config.toml
norm_eps = 1e-06
attn_scale = 0.125
init = "uniform"
decay_shape = "linear"
batch_tokens = [65536, 131072, 262144]
train_tokens = 582800000
MLP neurons of a small language model. Each row is named by its layer, matrix (gate and up: input weights; down: output weights) and neuron, and shows model dimensions 48-143. Each number is 500 + 50 x the weight over its row's rms, rounded and kept within 0 to 999. Numbers have three digits each. A neuron's up and down rows have the sign that makes its largest values positive.
After each neuron's rows, "fires on" lists the tokens most often at its 100 highest values on Wikipedia text that the model never trained on; "fires after" lists the tokens most often just before its 100 highest values on Wikipedia text that the model never trained on.

L5.gate715:497430448521494424521416598418530552539485527421546522484523422498471384498512485491491580478433505499538526454467534496485483532470522461595429518504446477544530455524430517496472508496581452492469462441533533423449538445508425470539475587567426549507394464552516571568499463542426515561
L5.up715:530462532640477476500472471377524395482490409580537510487451525552460576577481578540456535510476458477554485517577487479569476460544461506410533370533565487484460586492491458501452515462508367487487391527594615565521547496561487468468480509622548440454386394573504463577601556508483499422
L5.down715:511547457506553466434576454467550467472409427523553540507557546474487411563514465429545501446473551537425557498450456463508408512536439546545505491584512546508549579497489514535419463505507501456418530390598484449458490503477489436548607564543489490574452422445560480527566494511431535526
fires on: "20", "19", "-", "18"
fires after: " ", " non", "-", "dro"

L4.gate58:444487577536531587419447484487473450461545477412539581590583477565519582510450546537468463520565480527499500539411503487390442493563621485444537468479510488562485480469453484474532526589494506493387487505489521452524510495586536515438434413497483564497530517410483558522535437445363511521
L4.up58:436513571649525606480448482484450578438546509442538533555572506576548567509426578518508443560483471529505490500490542463515495507511587517497547438444523494618475475454450404566492553488475485537516496527459499532513474547504587588434470434500443492522457437471467445504505483401457535534
L4.down58:533518465462461358523514506492549511561496495567482480480492498493504499519523482470473500486484495491480503507501504530516486519517460500999481524505507482476515505516535499499475428493502501513524512501532490457515510461475506511539541527488526478505481511515496498496493519521568494493
fires on: "19", " +", " .", " Ma", "18"
fires after: " ", " |", ".", "–"

L5.gate681:526473512500528500493474495437448471456466492644638601482494435483488470572435492498446467568477504620582587572551442431521537357517422514488531553521510544545477550432499495519504490450545489484500509564484543596470498486544488550521523568466398545520453572479532535442527581564493527453
L5.up681:492491556496449513505453538642487510425558608498434431495500533517415490469511521456534450544458410576482510508446455427449484496441496475460538484550517543454544495563467460488425408473520488471528509396541526469481437527427519500506427471525597553447467413496447553613574476502490472443
L5.down681:584505583440528450437427518481500481446563560503627577479531499560431471555470488529527455522497507491471510554431453510434463481370554480518472448507592536388516458477506466522495458549505445443524468513577510440496561526497510498530446412488501484463491531528533532489460599512551526434
fires on: "20", "19", "18"
fires after: " "

L4.gate261:577544350466479509541593572449431436600423420572589486511491457520520527468471501522566503461504482541457460531587540386503514447500466536499534572485475600501554485454438516558564479517543540471548577535430502480455447516477522482445414466522436443413374552542464442514506493495517624491
L4.up261:509567467618490522525573462465527482522532557431525449478523464478558450560471505480551523415503547526508488471528687447585545474466503500493590552517521491495486478423493541442453538606400405574548554604529435419518406532470482467535450533511518480575481518496500539552481508596486488504
L4.down261:549443420580540485507598423453497509547445488479560554445422490397540499594523576420502519486519504539447500548529521458502592500466588508575452454528353480532496436479510562515553402503429433526498506467470515408586521569458500493520482593516521449437486449604460488658469476557467501523
fires on: "-", " It", " it"
fires after: ".", "\n", ")\n", "==\n", "\n\n", ":\n\n"

L5.gate95:609553497468503458511519365547486450356507491506457450485513470506602374515497556468573478598504544490450516455452433500483596458412403493528425496469541426536579421544578507539500550489546544452512461505509504541520472504451526492471504522526428415409522482549451555435562522528523549493
L5.up95:530441491537388501514561390497434351457490467541502507497545516496394459508470494582533475439539543518527518505529470523461534440473565506492494514485547585459480442532452437485504493543510451609490536526484466529530494463553526510468583460497526596507602477470513441545518648547530549472
L5.down95:498551514495413508531481509485512363486484564517499514478497620562489629373483484533499513596451550480536491532547503534541478470516569567517582485466496520430485448489496519537560432429470502490475589614538548486513574458551576519470433523468450519577530490527550549469497481511541528557
fires on: "-", "–", " of", "st", ",", "b"
fires after: "1", "2", "3", " N"

L4.gate512:499510565514591505559590532553556504555422548424494536465531504513496436518579481543503427445561550530451496429563610500486541471538417521521601461583524533507613556586504542449550535607509508552582552543601482477492541521506501517482489590521493424575494489539515456515514552453549504461
L4.up512:488448574472540459579419347549465516368477545498538484502541488467503505456529489511495479518556401492546515429462519489499571516495495457509431535472511546511462566488540427610513514439474451494536487531516494539415510615466530566454602455470444414573434515571502453509440404410433415568
L4.down512:490451488457532465511517600439515444615520474574461526566543499595499566457490467514562505510464537523537535483471424530531540506523468474496431483462452477495437433533484563542456467468502506539408475489519538476479466415459523512588482585441626577426455564452414544432507548508477618544
fires on: " ", "°", " |"
fires after: " |", "26"

L5.gate362:524601395509470475483463589504455486489444544497473456571511536486616479556427410470548531491469528552483456516519472490478466538525453628544499495322460503618552483474450473508514542496563531546544476545424561560484506495466551569472424426466583473459420534504455608491448477508555562500
L5.up362:505471578537516561537532498497502489490456567547423466522431508505485442613447502588498478452490511511442477418516586630485491513516532535545480511462526551488498408520477406602575602561512386499434569510396432493473515467464533587455494506663506542524518428501461597533439409566548411451
L5.down362:517510595525476497481564506553532473571457483498407466484490574475449562548590541467477446465488486519462492514482553554581507465538566422521463541607461534453570516549554524566568568533397380464560458554519475507512412524535478565547510399559504496557446565492506482580483469551545522467
fires on: " \"", " |\n", " —;", " |", " —", " "
fires after: ";", ".", " |", "\":", " and", ":"

L4.gate546:544584546513496504443545461499472529501429482523522526453487486514474398509484518509523560509538512513577510439562362477554519475532563515558579517468497491462489542479646549468530531448472489513479479498543434553564551480454474446425515522504478563424468498516512544527551424496552500466
L4.up546:496548495520442501465519614506442454590489452499448513443510489535498484395507486624506533479426506457441577510476516408481510456566522404516483481546517556500485573461476526413594441598486497539528507520448489505542500525426462575533527538460421499443413504528481552531519513528514526549
L4.down546:461492555491465549528468546564504523471588445452502556560511446478495535497562545519531609454519519482473515465475491505521472492488468398310490521442482542570545519507450507497470499488510611447503461479545539545513495573525513452442529460509502495514520502500556479534446487525553397527
fires on: "19", " ", "20"
fires after: " ", "born", "19"

L5.gate585:549539450521523520582567465532427464515526509590516550443538527509467478502464591451498412588520497493483569488535437563455572602451440438592590531497531456520517483571488559477428607554473467426516446520527450489507362515399529424550592482563486540480542496509459495508566509442461482570
L5.up585:583535532519538393473527543474531417520446529586525421514483463548461514460579484499525592525537469470510508384517515548541597591516469553501504516597520466571490492508525552446486447479497435452559511420362411507479538487483458489548485535493500461430479496489541467505557553459427506405
L5.down585:576505495476592476460521492451491568498546516487480519490483558521465466500494533523526565464492528492521411458520448492503439519444479529620606583496488431539520510552513514482427511451480441499479520557537511511518512455455545458490508418509498529619490537479532432554499525476486363512
fires on: " ", " on", "18", "19", "20"
fires after: " ", "19", "18", " (", " on"

L4.gate345:475552482481528538489435610498433493552567546565514512538512571502505527464494458533642489544622492524509483509458497452510511537550479511531449545430402532475533505494390452472465483398501496492506468552539542480553507523562537494522511462492468439439536410501511608506448571445489505538
L4.up345:472389526464463559488459560498546540442492603491600570575487415548494493473421464528495481560500484541464508509425523531407498487482554475537463519486399566450484469472492532574489475465475463519462504577477483472559514523527417583535619476570587638469530482478496552507497462532495508505
L4.down345:543560487455545454562556551390511522414531553494483480584640467541526511495399473517473488565533454492560541513469486450517456424448531486452448412525486461523524554552520584553497535547477608575512528492474475544550502562491453436436567550502438506475493477497504465541583489524602517474
fires on: "-", "E", "f", "S", "M", "au"
fires after: "\n", " (", " S", ")\n", ".\n\n"

L5.gate23:521472516388466469599493477550460411457510504487460550490461455495531460521527475516540510487419528609516391456518461542579538484568612530522554506466495587567542492527462514488475464515488496492502452496495504499550472546488461613487446536464510480441444547509525575450494546516486465521
L5.up23:390570466511465480551469440470496441519581500543509420456532486393503446436483495438525513544469508468491473498522411494472509501520532532487418516475516502568466514559488491519509530438459485564487422509543461560518408561373522471561557566464507471487537453540452545455504487481492449515
L5.down23:390585476540544474448501531515476515547510541443517477534498599522521392556594538494487420496412585477470518392472537585493451542513452580482511529414517496514453472523564512546526530453557595563485497442426455562567565575391571465485525415526470443452555498504446446507527539558483483449
fires on: " |", " ", " She", ");", " Win", " He"
fires after: ")", ".", " |", "-", "|", " F"

L5.gate370:496412461493493463460444592535502445509447620522545540400571493517506511487475474536517575468443493506516466401488483466524559477465586497530445538547476484413508578378485465500593605436505500513498464552513540421466440571451438464564474444477386465527440510520433523481456406488447445505
L5.up370:546479457554506626513515481494493486516476456585584505596503477533488479468524478525460546504516466461561450444578518483464494523535421473477504460445564521445470464487500553432511565511389471488416423587498496464460552420577446473499600487461478476515445507462461541558441422445482470549
L5.down370:500537523517527497483533519421478472427537485469457529453471440559593516518450578556511503478585543375550455572474472574471517448512507536644583495570429515582515483512551566545524513494542504552407512483365515472471525485482458530458547614514500455460467528544513440533532506541419604514
fires on: "and", "G", "V", "v", "re", " Art"
fires after: "-", " \"", " (", " M", " m"

L5.gate482:514470453458560469543551461518509432497489578403501457428497477402439480481385410536518478469539441480510359530443440470568539406507461522555441539603542474550533431469515505589535449467452568477580496503500424480477527482483449459486445518447470499528511450478469492502554457484579568584
L5.up482:468446524500488463550556524514461549551457588484644410528452470505521465623488401496461561525472498443386452488529482483542456471559499537465488492504518543542492580467618485456519578525475558551430579583448490399552474424496552522460523516410428514563555501507595487476513475469486532507
L5.down482:534470405511485519615457431405428524485543548490551463576521459511475535578463511485562458535517648535510542560465540505492521471481496534464484435491518501549556557528592541539491479494436478457552490558546408543519478571403570492497527383486488432517561421579520456423503496445474453440
fires on: " and", " with", " while", "us", " ", " in"
fires after: ",", " and", "\",", "),", " g"

L4.gate661:459483425497450500532474602516514515537574631531494475473545486552521419464479411511515592508503551466564500584476413509434563495492467527560457461474569479512620514548463542456508538499442473505507421580515541448597480556457596485495549489446529528479419440517496556477486497411529507424
L4.up661:480489414542479488511423490570526512532560445470483570495554495477390513476496467521448436497438451531464570538595461511563471457467549521484587519500479450435452553532483504470442460606568432452549512490458569546576496474556635516484603489496518542495519500602504439495497461501491453455
L4.down661:473413464493477590359513456485467571594522424523468485496542543484408453454491505550570542524418436487468484526608463508534547452391506473364480492614462430482494471556540543481457642533447436532565511560497609498580405557476484564520433514491546553516489477504442409480454530483595481580
fires on: "19", "18", "7", "11", "if"
fires after: " ", " (", " F"

L4.gate566:494486543529523363584510438457508463459440476600564511429422543492449526548451538465545434433508499487512479409502525533536582422466419588516473615494459529528558583468521501539460484556536588443530405531526563477497504516410506541528509445463433500509529460511455501603549506531484471539
L4.up566:542480544480426447419578513521524489491505567480526421500501471493493481493613588491465456442500584486453570529411558462556507529505377496504531514565573519563485431428410487477367454537523524499437613450560582458459482548404537529543569634573542575553484540614535490552475456410404593536
L4.down566:552609568447510460414538484423533527505492561560463557498522461532514479482496546458430512389495453539511452534486494523529418450525477473425469432492514528538521494458554513445520429448460464506575500535639426471494549509472421459488550494593518538480412464493560474556477474507524496590
fires on: "-"
fires after: "\n", ")\n", ";\n"

L4.gate455:498481377536521405512464568504477518545576514468467537449464499487489459491459417403494543435542545529485442547507447430438518553478500475475518570468439541539521495492481611542567508435544462467416399465539546541495526550571462471412493450481536460493488475523438550460493541493575515522
L4.up455:534482428628513431455545463461453528367423492500553468484444525515448453575476489454570545438550509472506454496463570463482490504496594454425470561481511503477442490489560481494500516472566511556435471601526536528513455645445536435521500521578516537567550495422530555423436452538456372448
L4.down455:407489504460467532457554651485533451538393450518458473557530497571388496544510494524441538565540436602496515494438492541553489477411481390521573410488493451510581588418499586509461515491504509476486518449488494514339467521480501415574494526475492520458477527416524493454504543485567519499
fires on: ":", " of", " ("
fires after: "1", " one", " /", "4", "3", "5"

L4.gate437:502533439499427540522511558457471483458461488501553510439381511600571556463480445528484527416488499498483403388460471467475541425519550493528410413497496553547540549479493436560498548451479468468515475574530493494552486542369456487495500509544507571502451520552497589592480490519451515518
L4.up437:482411592486529457681513429520539460465530440534554492446490510601503570548517548506490448415526599491542531469500503450487530512461473486542487481448499536512497593555600528521490425438452534463523419551462496504525372411525563493512606546500538497535489529531550498542436427529492529466
L4.down437:493520626482598445558523411566534505443535435505551535438505492486495511405481529498489556526495562490523515506460537535450482538480411500617458457515569551508532585553520552481435434456523574465535625494610465501482525462547461524434501512403544467555521504466461490515480574420439540488
fires on: "19", "18", "e", "at", "L"
fires after: " ", "–", " H"

L4.gate162:522516519586446474517497568561624490481469538564484385554583454479513529512448468561495478347546549564576470492481488576429591502444496548513432485484464522490569514545504478423528466549450524430592440469486543402450494485426517495514454429470478489600518463497488431511501498498444493523
L4.up162:543564371523508520522376497618469482490630468552475541414484493514512411516454442565421439529407485485510565502462485469609459546569514561510512605534459521506513485569413535495469458537489501412490438589525410500549392481450563536378462555420487494561568479448579456532534451516438481567
L4.down162:509440620484571577500429546476471547476428599578512443584553476532480453515553533462429506502522505517551604419530457602457515467468519524467483449496520533527549500412551528460485549510466564463466555516516493464557468482464500536563493524437562360460456511498507492492507494459415453447
fires on: " |", "ing", "y", "ord", "ed", "ra"
fires after: " N", " ", " C", "C", "N", "S"

L4.gate585:550519474529510503401561482522519456459559513518447520465470554648481428503389475506517518471444482516509477466503402488405601488472544563531497497429528519552518500538406455649553542437496488443493444451554550662476452578578568550494503505516436525588434475596479549548485555525576515530
L4.up585:501545536535466520478492520487472407580444528491538568488437544502375505559480606490510521473519544564528527489441502509542505463597418571469523513457540509430502527438463463396488420423517512497456542542606446485483456547507529557495489597453460558629483544547426518520421483481555461552
L4.down585:495522524544460451447522596482597419652395513468585436574508463504427433570534509571539554425521508524476471475431499487558514427561518507501422511556486568408512526440420477460579501493456445456446467422616455534506456518514493508536449568509548478509558480523541568586394498457548442573
fires on: "L", "al", "ow", "is", "o"
fires after: " m", " M", " AT", " f", "M", " B"

L4.gate513:502449390545466481589454500483589549460570520500472559487478475537470465538451508378515450458464528467534510524509490429572514456476527520558439450565525500433545555479462482447471475565536544482546500489546443488543428555455473544533551421430450520573508437591483447426453523543469479476
L4.up513:536334516475450513525495477578577528501463530484516573434551527517508498412489587458506560506454537510527518486415532570505546574615479518476623499457509482493466498458489446484487479451490460511474505434457534518530470398529557513478434445490548550492471432541483538482416559501525562489
L4.down513:519456555440557541407487461485442553547493503471395518530556460515502511505542558597568518555581478549553570501530444514446483546536564477591502487505531487511534607563536508435495412443492590527545518466445539422528490492481468485425406615563498532557510569501446553542524536466536481553
fires on: "19", "U"
fires after: " ", " (", "-", " P", " G"

L4.gate735:559477357509519465518473461496524460551437528571497440496584516596530472610484494524587510535474482534484492491513474434470512546523523518474470627538543429550544533518434529486631563456545498538542489548497590424428442480534547479571419423515509468533485462419541497513459491523418548486
L4.up735:547464568577464566461420579587597560558442493504396516490391471501509492596430482574447472468502506464368547478498453509440541436430581516530544598508544523506478447527576491547492456566570490487500404533555506413424567504488539549516565535490540457548507520544502520540416583509495526410
L4.down735:506529567509569502535505405486482419528450438496456478496432494463419568571502424498579530573547476484511546582401396420560543525474528514431459419549465539479489548503395570473598465489486531484473404543362580542462464458561537464517471414540456550517522495469528526484501477676520499446
fires on: "f", "st", "re", "d", "te", "ru"
fires after: " (", " \"", "-", " un", " D"

L4.gate36:510519428456559437626454437572484584426540649491534491565507588498467494491471439496520460435580426531441387456449407522512568481452525418483479556390504454501547531446489440525512588496561450488565490497513550603468463533450460528500467412542391514526464503571536464466469519481548544527
L4.up36:494489479405578377501459536485509548512574533542435525522477491480657481551449420440560460501525507427475498448531430479544495498503485504497445481553501477554493519505558492390432418493517574420418464422551580553564552454540510453407517462566446555475460512520538504470505499534534590538
L4.down36:506554445507495480522516526434465514522466469557394442489440405536472541480447470424541569588459529556512512434426461500549374557444460491579499568497460482471592453514460546452508488457472492487470501484495427560516470421606499442484547484592486565537453495485524535434439430523478516465
fires on: " ", "p", " (", ":"
fires after: " |", ";", "2", "1", "77"

L4.gate126:479488358480554361474422510420540538467496540496455572466473411429477506515562441465559579421498574502481551512536504433458505472483511483490396524513398475524480566599543531417579564588572456499481418502471413454498569522549476529550502488543475461572565516504560527529432625596459464537
L4.up126:451441498496459479425479436589542517462506461494533550444580507516493569548493529491519522505570517461478561488461489507466524467468337581519460479528499437497492514455448490382450487523470491558517523536419464477477589432441554571530480560483443480501565560442528484504507522463417437485
L4.down126:492459497411549648450531505471506540500475594507547489503487512487509508435565555593465538516507394493528403494444490513498545435542573534429496495552565457516509328515562511558507497522522544554543456487468510485491577598449443574494528569484593445431512530605496498384548499504514429495
fires on: "ation", "ing", "ord", "W", "ed", "ription"
fires after: " N", "N", " anim", " Im", " applic"

L5.gate472:561445470555502392485540404505460588468472490509471533527481569518544462463552395446554484488609535570481456509442465500448518494428564501589466491534464557457495490546559519422520492525463401506595464453475500557495458497475527471456499429545505470527486510545542521512516567461516461470
L5.up472:468489511444387562454514528528531485471448382506496590415458576549545474437499419488443516475522474533471556558467451459504487470496441461475419528469487435483489513624490488499477435492511501515567508421595471493468414482456510573501526450634508529417526484434543465546508501483466401504
L5.down472:464394533457437556499413604452473440417501485478384506560453490510577490460528455450501542388366477438419517498448592494570528556514426500545413577464526497502493458540519493515415434491409451539477579519537509423432447522527486623517482540474446507513505515469457460491492525527557482515
fires on: "-", ".", "–", ","
fires after: "0", "1", "3"

L5.gate728:572492539458549548529598516520516509482556486494508582490489432529456555497502567470452478480494479492492445526529421499481488503429541487514519569529499423490547585615435454556466537552479441440563496501551514418562479535569500470477416517460473514508452505470547538483499505425415496510
L5.up728:474503459419482515545480512512464543467519542518462548493518457559462481491540564492517502490522429403571595456657526522517445464479549502441533491428587542490397546529523493574450528495468465439500531490484464475434408486581474484509467470566505583562478509511561472493408518572561569604
L5.down728:443539474486515556482445548487606498452518462484547441568450502565491529443425427517588437510517500488484503505498482464491560475485426526535422514581520499520491512429541501444496515510439543455451514457443461491466385529556585490504493441486453518504516535516409563508356488532534400568
fires on: "20", "18", "19", " ", " Gar"
fires after: " ", " Center"

L5.gate148:572494551511592479465497534452486489439514509526531603438537426612531548530451404413491418469522562537484577533571494463438580556581500498539496527467546606444638517446426484485483584481419426462493411597461497543490518543483585514564499441514352509536398537512513534556520491451476484483
L5.up148:491449518487447468460489499523510493464514524448525573476536439540533480479417437468501437508611466440429475531487466425415477461406563514549556509549506536457509474520458480501586557495463527575503472595487387536583355387566499548439451423464461463535548497492532440474451515399519484533
L5.down148:415561463470544539477572498495511501492468469461473559465543493459582538449416536591487506481518458454488431482474447478434476471507499565516482454488547480531444449559505452555549567544519539515478529503462435547593446456589459487510569563518555512512594446496487502531528538431488462541
fires on: " ", "15", "10", "99", "14", "18"
fires after: " ", " |", " (", "–", "0"

L4.gate553:501522468533516540503470481514497524503419431629584538528497521447486523559432445408428509451535508521605454540512472601545511469516529540496530507396529504469537424557494613452486528480525485531411476457480478462538416461534521428527490429439405577515489528484505482397430504476429473436
L4.up553:519473421520451499559508494398543557522435562489632524528528485605534560498407529522425442522523404459475461482563601468526546504473571475436535507489533426455529517401402486626500493537444494381481540481532504520486529567470572563444528458545499467423477527539527526448493526544524542486
L4.down553:533483541539511487484436552526507485505478528568515498478532471556520475445529444563490475462488456429521587467571512475520513463494519509413453544521506504496502479508508492529522560604423535454525448497517448514536458600612551464546522472493436513450534421495554408524516564492575486549
fires on: " "
fires after: "|"

L5.gate142:594601456523542477527536487565537524457526521506478531465446508554480468531428407492535482537540487511597490530548448469530534580427566586424468520434441470531489470535427568477518590479428425475468495385465550455610507484420442548517483552478509498524562458551465591511529538478530557486
L5.up142:517522445557523480481418503515448507465533464477500406533474471539460564578550495479439528523488580508527443559384465454478530519449582528501526549501440413515435491431499467446519498459453524516568516553480544548536465447504449497579468446553423549488445588492487579557517450540430432518
L5.down142:459514443598516513531473507527508446434503484511476447471463535618451455560487486437468479396509534521533515424493557476461472468416573557539585587473464507540468508505516491535550507542487488485577492423565582410531452488465556524526522435567441553400485556503489516567531394565560400525
fires on: "==", " \""
fires after: ".\n\n", " |\n\n", "\n\n", "."

L5.gate185:479554549469538467442479543473465498567539597458495453423496507506497550436540501452520487479543447558523521457485479455453567510458565484484541538496477424492544444470435581412488588492508653533381536443570502383493534497441554548570419501448474493473384506456602514523468600422481400609
L5.up185:483521495495526546567514417559471472510496541510594506448467526409461421445529522445452409519521450536497536525568508517545497489528497516484550525493499460486522424445491497531542371489526411473440585555485456482513548550477454501511510497412458511555471468570465532510533409520407533540
L5.down185:537473555462471526516450540597525489475446463540539542446515431513467491546503486462508465451511564394590467579488554490504527544479458511553456553488565546448495495539430522459509497574524493557437507520540481495483400540503547471580568491521440502445562521476446515476437457483500472553
fires on: " ", "ud", "iro", ":", " Sep"
fires after: " |", " Jane", " August", "St", " July", " June"

L4.gate334:552429595516415491517532515550547491530534508486508488481537545493582450520535515576604570466456473600552452465466510461482566460520609482504558488500492567494537591485382449363437528466402589438542538541509485502545480598395466484501554412500498502461534548620514503483502484519469541469
L4.up334:474511523515533442446405552446552421509504507471575585536448533423505542550503479535463449541484586472417495518552494471478574468524425416491529506460538551422541427432515463502541578436446508489634542446512465533587425492467539480454495497426532472438500509497520582562528609495427510528
L4.down334:481494543543548609522496454476575454542466487399570494597464548550568569507536530485491537452522456548491561493514509505485549450485526512507580536573595398519495417449472482459501458556421434451602553405520525513521579521494413503461578523499503453564492523550480504580589444629446449563
fires on: " He", " the", " he", " @", " led"
fires after: ".", ",", " |", ".\n\n"

L4.gate336:473457437571487458600516520489478480574569468556515510531522522574531472442445427444463466576494498580485456605482436568484531463420558475481441420488562503485567493606523408498575528335489531497479494502473525518482512514501466499522513425479473493525480522546508512463542458505511549602
L4.up336:427486482456486499483516530351484518497496469561482397433512524529401499489472464515458511501445445478497500597532556479523526619535553547493467536486516541544512465456519539436536590475420520472440537427517503524501571544474515507565442466488455475538482475531448513444501550510491412447
L4.down336:499436569493539567425416515575498479499485565526478563542485460526571478477495556467516462591528395418505511429528501546473502484481597532381520583520541560554557569393466525532588599480543511424559481516463450498438560444571480527459555431434545513464470443536533536549419554517516513545
fires on: "A", "le", " .", "L", " Party", "I"
fires after: " D", "|", " M", " |", "D"

L5.gate720:499455401494501455501562452451400473498469588484494495442550500460490470519454495473513489564433416484530497457549420439606509458518491523555482550550559549538598528419517507495479415542489542475495524476459418501520386436375296487482447423493481455448503542507524483490515546467469504438
L5.up720:536471430470445502554477496452494513520517521536588472524543498537471481490541466641577464531533489547439578441472570486520492536526549473559483516586512440532485513483507641551484539468508497539492468527423427416468436542484440494486529558476585561400434457474566564554511478570424543530
L5.down720:555447498501577497423400533442483545390427553471524466528435480535480439378466584491463499498529522488407447533487535527471496538532569513443473476521502476507518569572535571513500496551495462498612514522474601527569552555522529514492457463521409532467449515437514443475459569502549460556
fires on: "20", " ", "18", "res", "–"
fires after: " ", " K", " April", "08"

L4.gate365:484478442536555492542569518380497439507553558470439470477463425469455396527468546481541518469512422428456427565535573492535538446483516587472530387487511540484527465459388479460626532575420496510443502534449486570493453499556546468477410448362526425602524535466473493543497478447592440560
L4.up365:494441508394434422530484475549507509496567516450443517568473487534556484444555503509559490528485524514437489595435542427463482504549439448454496463505552431556559510482520552441487529556485592413427494500518397560473462537553500543446552555448478521409522399498627547432586554446498412427
L4.down365:548490536549480444584400514602449486499509492420391514476508563542496478518503454485478514445540458520518521479401497530507526576547570438727485502583512447502452507577541528458502428468510491473519538506476461434477502465438590521555529518529532445581521524456519445475495535480420473437
fires on: " ", " (", ";", "3"
fires after: " |", " ", " /", "."

L4.gate494:504452533523516595522444495417505555571467555487491550490522460503530524599515474404556423511501539523505507519544472522456496526517508577503556578541538452479521592498492466452468474443459532533471465558427466551416535485549525591444529526434393511380548499451469498562462453471386483510
L4.up494:518487546493526484523479442499363570561589567465387482438489496557523512499533468555483550543454479543493517471577576427480478555381485388643457417520527564516461507435499493432442477478535550509503564473504506488532402460513482563492545504530378550532497429468548485452451502402442414470
L4.down494:461453536508583494507444466471570474433487520493556522480522418446443528543504469445493523535457523498499557537537460551555566480514458553712582418550541486472402501499474503465463554553467513409480593451542436562499532522480551560503450485456511443505452544478520598589404447518508462381
fires on: "18", "19", "P", "20"
fires after: " ", " (", "–", "=="

L4.gate164:563564496475419464556446482508510536459475595431500480500550535528502426562443516472466481486481533420425480455493450502556521457403538437547494474401557384478520518489550419540529546613484483421519505565460567521450459386481567591440446584458569480449535501542404479504538378475403524417
L4.up164:520438534445483571581468562427510479584485530526499451507485530454438583451477415441433525458419537456456441587476489561577531516472547522436378527461455496535496421367457472496526491522582485469577523478519504472493548492407507461524428471485552512556539441528538509502551553532574567511
L4.down164:529556512510521517539515411591489513525551583408489468538461574529469419639422526504391424522488515442514486408589462346540531502466481552555542513462539556464496427531493492516506489517531528487482505474521483519542524523519485504422548526472541491579519481510504525453549429566535462545
fires on: ".", "w", "15", "f"
fires after: " M", " No", " Mr", " v", " Pos", " G"

L4.gate239:533579497476506345581481589491461445454539537440589510471427462550491502444390487561604489496522501524578397448516479445440545447424561548544490469331512549473538520549499475517513478492441492490578452503417474564539406494565560423526537464563514467518406488438499509418429511556536478450
L4.up239:463453433517500491558472385458407515438562464486441472460590525438533470564520512529569554468490504463595582537550438513575546589481379507486539638531458520563525527446483437549516538476574516433575394516535487585430442503525633503497564506607484421453532456418506494427558545435503486557
L4.down239:539523474474437637498539602587505421499396562450496449498481452415470535527489460504539495487543452575508539520507469442457556465421490563570626569567494584564582529529452532467487502448506544529576553498518563489505486531456590627508452525542455413529479489544434493442404524536542433599
fires on: "-", "–", " "
fires after: "1", "0", " |", "3", "2", "4"